config.yaml
n_layer: 15
n_head: 2
d_mlp: 768
norm: "rmsnorm"
norm_place: "peri"
norm_eps: 1e-06
extras: ["capped logits"]
init_std_o: 0.00475
init_std_up: 0.026
optimizer: "ademamix"
beta1: 0.9
schedule: "wsd"
final_lr_fraction: 0.0
train_tokens: 338600000
steps: 10455
MLP neurons of a small language model. Each row is named by its layer, matrix (gate and up: input weights; down: output weights) and neuron, and shows model dimensions 128-255. Each number is 50 + 12 x the weight over its row's rms, rounded and kept within 0 to 99. A neuron's up and down rows have the sign that makes its largest values positive.
A block is one neuron, or neurons of one layer that tend to fire together. After each block is what it responds to, as a language model described it from the Wikipedia text at the highest values.

L10.gate334:49 69 47 29 51 48 49 55 67 53 62 67 71 47 47 61 70 48 70 49 82 50 67 57 58 51 26 42 55 73 49 41 69 39 45 52 64 70 55 51 50 72 28 36 56 44 38 41 41 62 28 34 56 59 59 38 37 41 28 35 48 60 54 48 63 54 14 60 56 42 56 63 45 49 56 53 48 69 35 60 54 52 64 59 60 43 56 67 53 65 64 46 50 57 50 44 40 47 61 59 60 61 58 55 42 47 56 59 59 63 47 49 46 57 62 45 61 49 27 56 35 46 40 28 51 69 53 56
L10.up334:51 61 49 40 74 72 62 65 51 45 28 53 45 52 40 61 57 61 33 48 42 44 32 43 51 60 36 58 42 52 49 58 49 49 53 62 30 77 41 54 39 53 49 49 49 45 30 59 56 60 55 43 54 60 50 23 51 64 54 45 47 41 59 43 61 57 35 37 70 31 49 47 29 63 73 51 73 54 57 51 46 53 62 43 37 63 69 44 54 40 49 51 53 54 59 53 31 53 44 84 59 51 35 58 59 40 61 45 55 45 63 86 65 44 49 52 83 65 71 26 48 38 40 49 65 57 49 39
L10.down334:63 48 52 81 27 52 61 26 45 42 45 24 25 42 49 26 26 46 49 57 47 57 34 51 45 24 52 52 55 47 51 46 41 54 38 44 19 25 48 51 51 36 46 56 41 55 82 35 48 48 51 46 48 48 58 43 63 14 45 47 48 50 69 28 50 47 71 63 45 49 65 34 57 52 45 56 53 32 51 29 57 37 45 39 52 46 44 39 43 47 35 15 54 41 30 49 64 49 64 35 42 51 41 58 40 32 80 47 44 37 44 57 45 45 31 53 54 38 54 31 50 57 69 72 56 48 51 44
L10.gate370:52 73 85 41 40 54 55 33 58 49 54 48 53 40 48 62 29 58 54 63 57 65 46 55 50 47 37 45 64 54 63 53 22 60 80 61 64 64 52 63 39 50 53 25 45 59 43 62 53 62 59 55 52 47 80 43 49 55 59 59 55 57 60 41 74 42 57 55 46 50 50 58 12 63 52 39 41 64 34 48 57 63 69 40 55 66 52 48 44 61 43 50 54 29 43 16 60 68 55 27 71 54 48 30 65 37 46 53 55 42 48 51 50 46 44 54 58 52 74 70 50 63 49 57 53 23 53 54
L10.up370:63 54 41 54 76 44 46 53 38 45 50 55 44 52 59 35 57 67 58 69 38 44 36 55 61 59 32 65 77 38 57 32 67 22 51 51 34 53 39 42 53 47 43 42 46 58 61 64 54 61 52 64 34 67 69 68 51 48 58 45 66 60 34 56 43 31 39 33 73 51 41 47 65 56 47 61 49 33 52 42 63 57 39 47 62 51 56 46 41 43 50 57 54 50 54 59 41 61 77 42 54 60 43 52 68 67 42 61 79 42 63 58 36 39 62 54 59 31 50 32 44 40 45 39 56 66 60 45
L10.down370:51 54 86 50 54 56 45 58 51 54 51 46 38 40 47 38 53 58 60 57 49 45 22 50 60 59 26 56 67 42 48 51 30 59 38 57 41 50 42 45 46 36 56 55 58 52 42 37 50 51 41 59 26 61 61 46 36 41 47 64 59 57 65 55 80 43 59 58 59 44 56 64 40 83 41 58 60 69 29 56 48 48 59 49 40 48 56 39 66 57 24 53 53 58 49 38 52 62 54 42 55 62 52 47 47 60 56 36 64 47 70 55 53 50 48 42 48 58 57 43 52 55 34 50 45 68 68 38
L10.gate664:63 58 71 46 68 41 49 41 41 62 39 54 30 51 44 56 13 56 68 43 44 43 53 36 52 52 40 73 68 62 70 60 60 52 67 37 57 57 46 41 40 58 56 63 62 39 66 57 58 49 63 57 41 58 45 64 64 38 70 63 45 58 59 35 59 51 58 38 47 48 40 32 54 49 46 33 34 55 60 56 46 61 43 43 40 59 50 72 46 50 37 40 64 51 35 24 37 51 49 33 44 58 62 40 48 34 54 49 55 35 42 68 47 55 80 28 38 58 70 51 36 30 34 44 38 57 36 44
L10.up664:56 43 42 43 51 55 39 60 52 66 42 38 32 77 47 59 42 68 57 53 47 50 49 64 70 39 80 37 55 50 54 54 49 52 40 34 47 39 37 51 56 69 42 50 57 54 54 63 62 70 38 37 59 38 54 47 71 53 48 64 66 57 43 27 40 47 48 70 35 42 57 42 53 38 49 54 50 37 53 44 68 31 61 55 51 58 36 47 44 61 14 36 51 65 52 71 40 35 40 54 55 63 48 35 48 49 62 47 28 53 54 45 28 47 30 80 65 59 45 53 35 47 50 58 75 55 68 47
L10.down664:54 34 59 56 76 66 50 56 39 39 45 28 67 38 40 58 68 55 46 26 43 53 41 67 45 33 50 38 40 52 61 50 40 43 54 38 48 54 62 54 53 67 50 43 43 49 52 36 45 36 54 35 54 64 34 53 47 71 68 43 53 50 54 53 43 43 16 44 40 70 36 54 38 55 37 52 59 30 40 34 58 34 50 73 55 23 64 40 62 44 48 49 64 60 45 64 34 49 51 64 38 55 42 52 46 54 64 45 57 51 64 34 69 50 49 50 63 45 43 49 56 65 55 62 42 49 47 66
L10.gate684:56 49 52 47 59 46 58 31 52 67 48 30 35 72 54 42 45 54 61 61 51 53 54 46 38 49 47 68 55 61 41 55 61 37 50 26 58 55 25 46 35 33 63 59 51 46 38 68 50 39 42 55 51 32 53 64 62 48 62 42 46 53 68 61 61 67 51 50 54 39 44 40 41 60 48 48 42 63 38 32 25 50 47 44 50 28 47 42 48 68 52 65 50 52 47 55 41 52 60 47 45 48 32 38 77 54 37 53 30 78 62 68 58 31 55 42 35 31 40 35 47 36 41 50 43 65 56 42
L10.up684:54 67 50 50 64 47 61 29 61 53 39 48 37 45 51 59 28 42 55 50 54 57 65 62 32 44 55 78 47 36 33 36 30 36 45 49 53 66 35 38 43 31 40 57 43 71 35 48 55 38 56 23 34 49 39 54 52 65 47 56 62 44 52 60 39 50 52 68 43 45 51 29 46 51 52 68 45 29 48 59 69 54 31 69 48 27 45 61 36 69 43 55 44 35 58 45 42 41 63 59 29 50 61 46 60 63 53 38 63 56 33 62 35 42 33 63 40 38 61 44 50 68 16 48 29 71 53 45
L10.down684:46 61 51 38 53 49 31 49 31 51 56 44 39 27 57 31 32 33 69 62 39 84 60 59 53 45 53 41 50 12 61 50 43 43 63 38 40 60 40 57 46 43 69 59 43 56 72 58 59 40 58 58 65 53 56 46 60 63 36 46 46 48 68 47 55 24 55 38 48 56 71 38 62 36 56 34 53 65 45 34 54 52 70 46 39 63 43 56 44 64 55 32 66 63 29 50 73 43 34 53 41 58 42 68 41 35 22 48 33 62 41 53 52 37 47 47 35 35 47 43 71 60 54 50 53 50 39 19
Description: Decimal digits in tables

L3.gate67:39 48 54 45 48 50 60 55 52 64 66 62 42 41 48 56 71 63 59 43 52 48 62 44 28 32 49 34 35 56 28 57 51 51 47 46 47 67 47 53 56 56 45 38 38 52 25 16 27 58 65 70 57 51 53 50 57 66 61 56 79 35 46 49 45 39 63 58 52 54 64 64 48 31 26 54 35 52 43 39 46 62 53 61 42 27 70 58 42 56 47 40 63 43 50 70 75 48 54 50 55 32 42 55 31 40 51 70 64 45 45 55 36 56 51 84 36 65 47 44 78 54 59 53 46 66 35 63
L3.up67:72 52 51 44 50 54 46 36 65 49 60 46 33 51 18 55 39 69 57 56 68 75 34 38 55 56 48 34 73 29 43 44 81 48 59 46 48 46 68 55 37 40 41 52 54 60 48 54 33 43 53 43 69 45 59 67 40 45 47 51 56 76 39 37 41 75 45 45 29 56 61 56 45 62 44 50 48 46 42 62 50 59 33 51 68 40 68 48 55 54 55 63 47 37 34 47 71 57 68 53 43 53 61 35 59 59 57 32 41 42 44 68 43 53 36 49 38 57 32 40 57 66 68 50 41 50 38 59
L3.down67:41 37 53 50 47 59 41 69 37 65 41 71 72 41 50 58 54 55 49 45 34 35 62 49 26 49 58 61 28 52 45 54 32 49 63 52 42 55 48 38 52 58 53 52 51 29 39 29 59 59 46 55 50 62 49 46 55 48 50 62 72 34 66 65 53 37 61 48 71 48 54 50 51 33 47 44 45 61 64 38 56 57 77 45 46 44 48 59 47 52 50 38 57 64 39 54 47 62 33 50 57 40 37 78 28 49 45 63 70 64 42 25 56 45 72 86 55 52 53 61 49 42 33 47 56 69 60 41
Description: Digits inside numbers

L2.gate31:52 61 56 50 46 55 42 74 33 51 19 43 35 42 56 51 25 45 56 62 40 50 55 49 37 55 44 30 60 47 48 49 51 50 61 39 29 68 34 46 34 73 50 47 64 46 55 63 46 49 53 35 54 67 68 47 51 60 44 55 43 53 56 55 54 47 68 43 48 53 67 43 37 56 55 45 34 35 62 67 53 45 59 59 64 45 43 41 56 39 44 52 65 45 45 22 48 33 68 48 26 56 60 52 54 57 45 64 61 42 62 51 36 19 42 28 48 69 41 38 40 59 52 53 30 45 61 57
L2.up31:82 27 35 50 70 55 62 70 52 46 35 43 53 51 43 44 39 42 60 54 45 59 48 49 34 34 36 40 29 35 35 60 32 24 59 57 39 71 49 62 40 35 57 47 69 26 53 45 58 57 42 45 37 49 43 51 66 58 64 32 59 48 60 63 35 49 54 58 61 40 69 48 62 55 57 32 51 59 29 61 63 61 60 60 46 65 39 49 49 45 47 89 40 46 67 40 57 25 46 52 46 45 52 62 59 62 30 57 52 49 25 37 60 39 70 50 42 53 45 42 59 59 35 51 42 46 51 46
L2.down31:35 55 51 46 53 58 49 56 49 53 51 24 46 41 56 29 49 61 46 60 35 46 56 34 56 64 43 62 48 57 48 36 57 53 48 60 35 64 63 38 73 56 49 56 73 58 60 38 37 67 52 51 41 40 57 41 36 52 44 49 55 47 42 53 46 30 54 58 37 51 46 75 74 51 52 46 42 45 65 17 58 46 55 56 64 52 57 35 43 61 49 57 56 33 63 29 66 47 43 56 27 61 43 41 57 42 63 52 49 52 52 48 73 63 79 54 35 52 44 50 55 74 47 65 37 42 62 49
L2.gate233:69 60 36 55 45 59 54 45 47 53 50 33 68 47 73 44 33 47 79 59 62 63 67 61 49 44 31 44 57 34 36 51 45 42 56 56 55 50 48 54 50 40 66 45 38 46 55 61 48 63 29 51 37 36 62 59 32 45 34 39 58 62 35 60 63 51 37 55 46 33 66 47 61 66 47 33 28 31 35 39 43 45 47 68 52 25 54 54 41 57 70 30 47 55 50 34 84 68 60 48 59 23 59 24 59 50 34 75 39 34 39 43 38 37 31 37 52 42 32 60 45 59 51 36 45 43 54 50
L2.up233:65 55 28 63 45 54 59 44 74 64 53 29 49 65 63 50 46 66 71 40 62 54 81 69 54 52 40 49 49 45 43 55 63 49 51 78 44 60 50 38 44 38 50 47 54 26 49 59 49 69 38 45 28 60 61 58 49 56 43 36 57 72 63 61 53 41 57 35 61 48 43 45 67 43 58 27 51 48 55 37 60 36 40 58 60 52 56 51 54 64 56 27 16 59 52 44 81 78 31 57 49 49 44 42 51 31 30 45 45 43 32 49 59 38 48 36 42 17 36 68 37 65 60 43 39 61 57 72
L2.down233:34 43 47 38 51 50 32 60 57 62 60 37 43 54 44 54 57 52 47 63 67 54 62 41 48 47 70 48 52 61 67 49 34 65 49 41 46 35 44 55 54 48 53 54 69 30 38 55 46 61 48 38 54 48 63 35 47 60 49 49 59 63 65 21 40 29 49 47 71 65 46 49 40 62 48 32 52 71 56 62 56 65 51 62 59 68 63 55 71 55 24 53 33 45 23 53 43 73 32 58 42 55 30 66 35 40 50 47 64 56 58 62 35 54 64 52 48 47 52 37 46 47 63 42 34 54 55 36
L2.gate309:72 69 48 49 56 46 35 30 76 41 55 46 56 62 75 49 52 60 68 54 49 51 41 54 53 58 56 49 45 65 61 29 61 69 52 52 46 53 63 57 41 40 51 31 40 52 70 65 69 44 63 20 57 51 55 37 42 50 46 54 46 34 52 48 52 53 57 41 42 46 42 47 43 55 52 33 33 35 61 36 45 40 34 39 55 49 71 40 61 48 35 34 56 52 41 52 43 50 72 49 41 46 48 46 60 44 27 72 50 41 39 74 48 32 52 35 49 57 31 38 56 65 37 64 40 63 78 46
L2.up309:63 21 45 42 45 44 44 46 66 59 53 58 64 76 60 41 42 47 78 57 38 49 35 62 73 52 64 53 57 57 09 57 69 47 49 51 43 46 54 67 49 46 52 28 51 59 52 34 68 47 57 35 51 58 37 53 59 46 32 66 42 55 48 55 49 38 57 57 53 50 35 41 68 59 72 35 55 50 47 46 70 58 27 51 44 30 44 60 71 42 48 57 52 42 53 43 57 43 50 39 42 57 26 37 44 18 35 40 43 46 43 55 42 44 55 52 46 60 71 50 62 55 65 51 27 46 56 48
L2.down309:26 55 54 35 58 43 40 67 38 57 52 48 69 27 42 61 48 50 62 43 67 68 37 55 64 38 59 64 59 44 49 54 52 37 45 32 44 37 52 37 70 46 38 50 46 44 52 36 35 39 53 46 56 56 40 53 57 65 80 49 44 53 35 41 66 44 48 56 48 54 59 42 68 34 38 52 51 51 56 84 65 49 49 67 29 43 33 27 66 50 44 51 59 38 42 52 36 30 44 48 52 53 39 53 35 74 62 42 59 67 52 46 37 40 51 53 26 49 55 48 62 38 70 69 48 49 37 64
L2.gate737:48 50 66 59 78 57 51 69 74 59 57 55 77 41 26 54 62 62 29 44 43 74 74 25 57 29 60 60 40 43 50 64 64 51 45 66 25 47 63 42 44 27 54 57 23 60 45 45 35 43 54 41 27 53 53 64 47 57 38 50 58 54 33 46 56 70 60 42 40 54 49 26 50 48 53 34 49 51 73 52 52 44 40 22 47 41 39 38 33 33 43 54 41 29 51 62 62 43 58 54 51 50 40 52 54 35 57 54 64 36 22 68 32 75 61 59 32 52 38 52 37 53 68 34 58 47 68 49
L2.up737:75 49 59 49 65 53 64 48 46 39 40 59 46 47 61 46 32 46 54 33 64 61 53 46 50 68 28 46 62 52 31 72 71 52 54 51 49 61 53 55 68 47 51 45 39 65 70 67 42 51 53 54 42 48 42 48 24 32 52 54 49 62 52 50 60 46 36 32 64 41 47 47 50 66 50 39 27 50 17 48 35 38 62 58 68 43 52 49 73 52 65 38 52 44 43 57 77 55 69 56 47 51 71 57 63 51 44 37 54 62 49 61 51 60 46 37 44 49 36 50 51 70 64 68 52 53 67 34
L2.down737:29 51 44 51 49 46 58 62 67 51 58 47 75 48 35 52 66 48 26 54 38 34 49 39 54 30 63 66 36 46 74 49 45 47 45 49 36 45 68 43 37 43 57 56 58 31 22 54 39 42 57 43 47 46 45 55 64 76 54 52 64 56 55 62 39 61 60 67 47 51 54 31 56 32 40 44 62 52 79 53 72 44 44 33 53 48 39 36 31 35 40 55 50 43 43 38 39 69 45 64 51 55 30 49 26 40 55 73 58 52 34 40 47 52 75 59 54 51 60 60 40 53 43 40 55 22 71 56
Description: Trailing digits, both/between

L3.gate343:68 48 50 42 58 53 41 35 50 37 31 61 30 47 39 56 33 41 35 35 43 54 30 55 50 66 28 48 41 45 50 58 60 49 47 58 34 52 26 48 60 68 56 39 56 40 42 62 48 65 52 44 62 66 48 37 65 59 51 66 58 49 30 45 53 43 49 67 57 51 72 26 76 27 49 41 45 57 24 64 48 39 65 47 59 42 52 50 45 54 43 52 69 47 50 33 49 55 60 69 52 54 51 57 81 49 43 40 66 39 49 63 44 50 51 40 39 51 45 39 40 32 35 52 58 47 61 42
L3.up343:50 70 62 36 49 32 47 51 45 56 45 47 55 67 47 68 54 56 29 17 46 45 52 38 66 58 37 58 51 50 68 51 44 65 30 45 29 45 39 46 39 53 49 59 63 54 47 54 40 48 47 67 52 66 49 55 52 51 38 52 57 55 61 39 37 45 63 58 56 65 65 49 49 44 58 66 44 59 43 44 56 44 55 37 34 35 39 56 26 64 40 47 67 25 56 48 43 45 52 47 55 27 56 58 41 45 44 44 35 50 56 68 73 36 45 50 45 55 40 35 33 43 34 51 56 43 27 55
L3.down343:29 48 48 35 35 53 51 49 49 58 60 34 41 55 53 42 65 64 68 67 43 69 76 51 50 29 78 56 49 56 66 53 42 46 47 42 56 31 65 61 31 28 39 65 47 66 51 35 56 39 55 39 33 29 44 66 42 37 56 33 44 42 70 55 45 72 64 35 51 44 41 60 30 72 37 44 56 25 72 40 50 70 27 47 53 58 30 45 56 30 61 76 21 52 53 57 48 62 37 33 65 49 31 43 34 39 55 61 62 50 41 37 52 27 39 53 65 51 59 56 53 73 56 57 40 57 68 56
Description: Split-off word fragments

L2.gate6:54 16 41 50 38 56 34 49 50 67 60 33 43 31 44 67 39 44 77 50 72 60 25 43 47 45 51 64 47 57 47 48 55 41 55 45 32 35 68 55 19 41 48 52 40 57 58 51 42 64 30 44 68 49 44 44 48 55 59 24 55 47 41 39 49 36 44 52 22 38 53 44 43 43 75 51 48 32 56 59 35 48 58 39 60 58 49 58 59 65 54 61 61 41 30 45 49 51 43 50 64 41 49 56 51 50 54 53 67 71 44 48 69 44 65 42 61 66 49 58 41 63 51 51 59 35 42 35
L2.up6:48 57 67 55 55 48 60 51 56 55 47 57 50 56 66 46 73 62 65 42 42 51 42 41 41 43 59 59 57 29 58 53 56 35 55 35 55 49 66 53 43 48 24 54 57 58 75 52 37 10 60 47 46 60 45 53 41 62 53 47 54 41 59 30 56 26 65 52 51 65 51 40 23 48 48 59 54 54 50 54 51 75 50 57 41 60 37 49 59 47 49 65 47 55 49 32 61 56 66 29 59 59 25 45 37 27 39 47 41 39 51 50 61 33 75 76 54 39 55 58 57 26 42 48 43 39 67 36
L2.down6:52 43 45 41 42 48 45 43 56 45 42 48 47 60 39 42 54 57 49 47 32 43 70 42 68 38 57 40 51 58 49 46 67 56 44 45 64 49 45 47 84 45 76 33 40 58 39 41 63 64 47 67 50 61 61 36 46 35 50 52 43 58 51 63 32 70 38 54 85 46 63 58 93 62 48 46 54 57 56 51 61 51 49 45 43 39 44 44 43 40 43 50 54 55 41 63 42 56 47 24 40 35 42 30 44 41 46 56 56 43 72 43 44 56 39 30 43 59 47 51 58 62 46 47 37 60 46 58
L2.gate386:68 38 29 45 69 27 48 32 57 52 54 50 64 48 49 30 55 55 57 53 62 55 32 54 50 49 38 37 65 46 55 46 41 62 49 50 36 43 54 41 36 33 54 60 62 42 50 49 38 49 57 68 60 44 44 40 54 29 35 65 51 60 42 42 60 57 53 49 35 49 38 46 53 51 53 56 52 25 45 39 55 50 56 42 48 30 45 49 46 63 48 45 59 58 73 50 55 46 53 57 53 28 67 34 42 35 42 71 53 62 56 73 63 60 59 33 46 41 68 46 38 26 42 65 59 43 86 34
L2.up386:41 26 47 45 48 46 40 44 65 47 59 44 68 40 54 24 48 42 39 50 54 64 42 56 22 47 58 66 45 66 72 57 45 38 30 38 39 40 56 58 66 57 34 31 53 60 33 40 50 53 68 77 38 48 31 40 53 50 41 70 38 39 53 49 56 62 60 72 26 40 29 43 50 36 60 74 54 39 40 53 48 60 53 46 46 41 45 50 65 45 42 69 54 47 81 68 42 49 41 52 41 38 55 49 38 29 54 52 60 55 57 47 62 54 61 55 62 46 61 46 47 57 49 43 57 59 70 23
L2.down386:40 58 74 64 24 60 36 70 58 32 37 42 46 35 50 54 47 44 53 60 49 42 54 37 57 52 42 64 50 53 75 69 37 52 63 56 50 61 31 66 54 52 64 38 57 49 57 52 44 50 53 44 51 39 65 63 56 80 70 24 38 45 42 51 56 30 33 53 46 39 62 60 52 38 30 25 40 65 42 37 51 42 53 57 46 47 40 64 46 44 38 48 54 33 48 59 50 48 56 48 38 80 39 61 46 59 46 40 43 37 52 40 26 33 58 57 53 65 25 53 45 65 63 28 46 51 57 43
L2.gate467:57 47 52 64 39 56 46 21 52 65 57 29 55 30 67 46 51 58 50 68 33 44 34 39 65 29 42 59 72 37 61 59 40 40 48 49 39 53 47 41 41 44 32 58 25 59 42 49 67 36 64 59 56 47 42 50 47 60 40 73 55 40 44 73 53 53 49 56 59 46 43 47 39 43 26 50 67 29 61 47 63 60 58 44 59 64 56 48 69 35 49 29 35 42 58 40 64 49 57 64 31 35 46 44 39 64 51 61 77 67 22 73 66 48 69 64 45 51 55 52 38 58 26 47 63 59 57 48
L2.up467:61 45 40 36 63 59 36 62 53 33 48 65 35 54 56 40 27 51 67 65 80 61 45 58 43 63 34 45 59 54 52 49 47 52 44 60 67 63 41 35 52 73 50 67 89 51 30 68 34 65 42 52 45 32 44 38 49 57 71 62 39 59 45 38 52 30 37 44 42 61 71 33 61 35 55 61 52 61 38 50 37 41 67 54 53 33 55 59 48 55 45 59 33 44 57 51 53 40 59 50 56 50 31 47 53 42 46 48 42 46 61 55 47 70 32 40 46 50 53 29 66 46 39 56 59 49 47 56
L2.down467:60 59 47 76 29 47 47 31 74 80 43 36 46 34 65 37 61 54 49 43 32 64 40 22 59 38 48 52 56 48 66 55 34 49 60 33 46 39 52 44 49 44 47 64 39 54 40 52 66 39 62 60 59 60 33 54 64 61 34 65 56 39 44 71 66 56 54 51 80 32 32 41 33 51 31 45 71 39 54 65 59 48 59 49 37 46 72 35 48 36 59 13 53 55 40 42 72 56 55 61 50 51 44 62 49 64 40 58 52 54 32 55 53 51 64 59 41 58 54 58 52 64 25 66 61 52 54 46
L2.gate686:45 46 27 44 74 43 47 48 42 65 48 59 72 68 26 43 57 71 37 39 72 63 48 56 49 46 71 45 65 61 29 68 55 61 36 62 43 50 49 52 29 57 45 53 60 74 62 48 49 43 46 45 60 45 42 64 54 61 50 62 56 50 51 46 54 63 55 37 56 73 29 57 37 46 68 67 55 45 63 67 43 68 43 56 42 55 41 33 76 49 53 69 71 44 44 39 55 43 40 49 78 55 54 68 46 46 47 46 60 65 66 55 57 50 60 68 45 54 53 38 70 47 43 35 58 71 35 54
L2.up686:56 44 73 69 42 48 47 35 67 43 64 59 37 68 61 66 39 37 38 51 16 47 63 47 53 42 51 24 51 56 44 37 49 41 46 53 42 54 60 71 58 54 38 47 50 38 49 37 29 48 62 61 38 33 51 53 45 51 58 49 70 49 52 34 51 39 43 54 68 66 41 66 53 61 50 31 48 51 45 39 65 32 53 55 63 43 54 60 27 52 39 32 42 59 50 55 58 58 40 38 37 53 49 52 48 51 51 57 40 53 41 70 34 69 47 39 51 44 29 42 46 49 43 56 45 38 71 68
L2.down686:38 55 17 32 65 44 46 51 43 50 48 43 58 39 32 32 53 61 64 41 84 79 44 54 43 51 46 73 53 50 46 58 46 52 50 53 56 39 34 56 40 42 54 52 53 56 50 63 61 60 55 43 55 42 44 56 62 53 43 50 14 56 59 54 46 58 67 52 43 54 40 53 61 57 54 63 57 54 57 59 33 45 54 55 34 57 44 42 59 50 73 74 63 41 47 49 39 52 55 33 70 53 43 47 56 37 47 49 57 42 50 53 61 34 41 63 53 62 70 56 60 51 54 35 67 67 40 59
Description: Table cells and fragments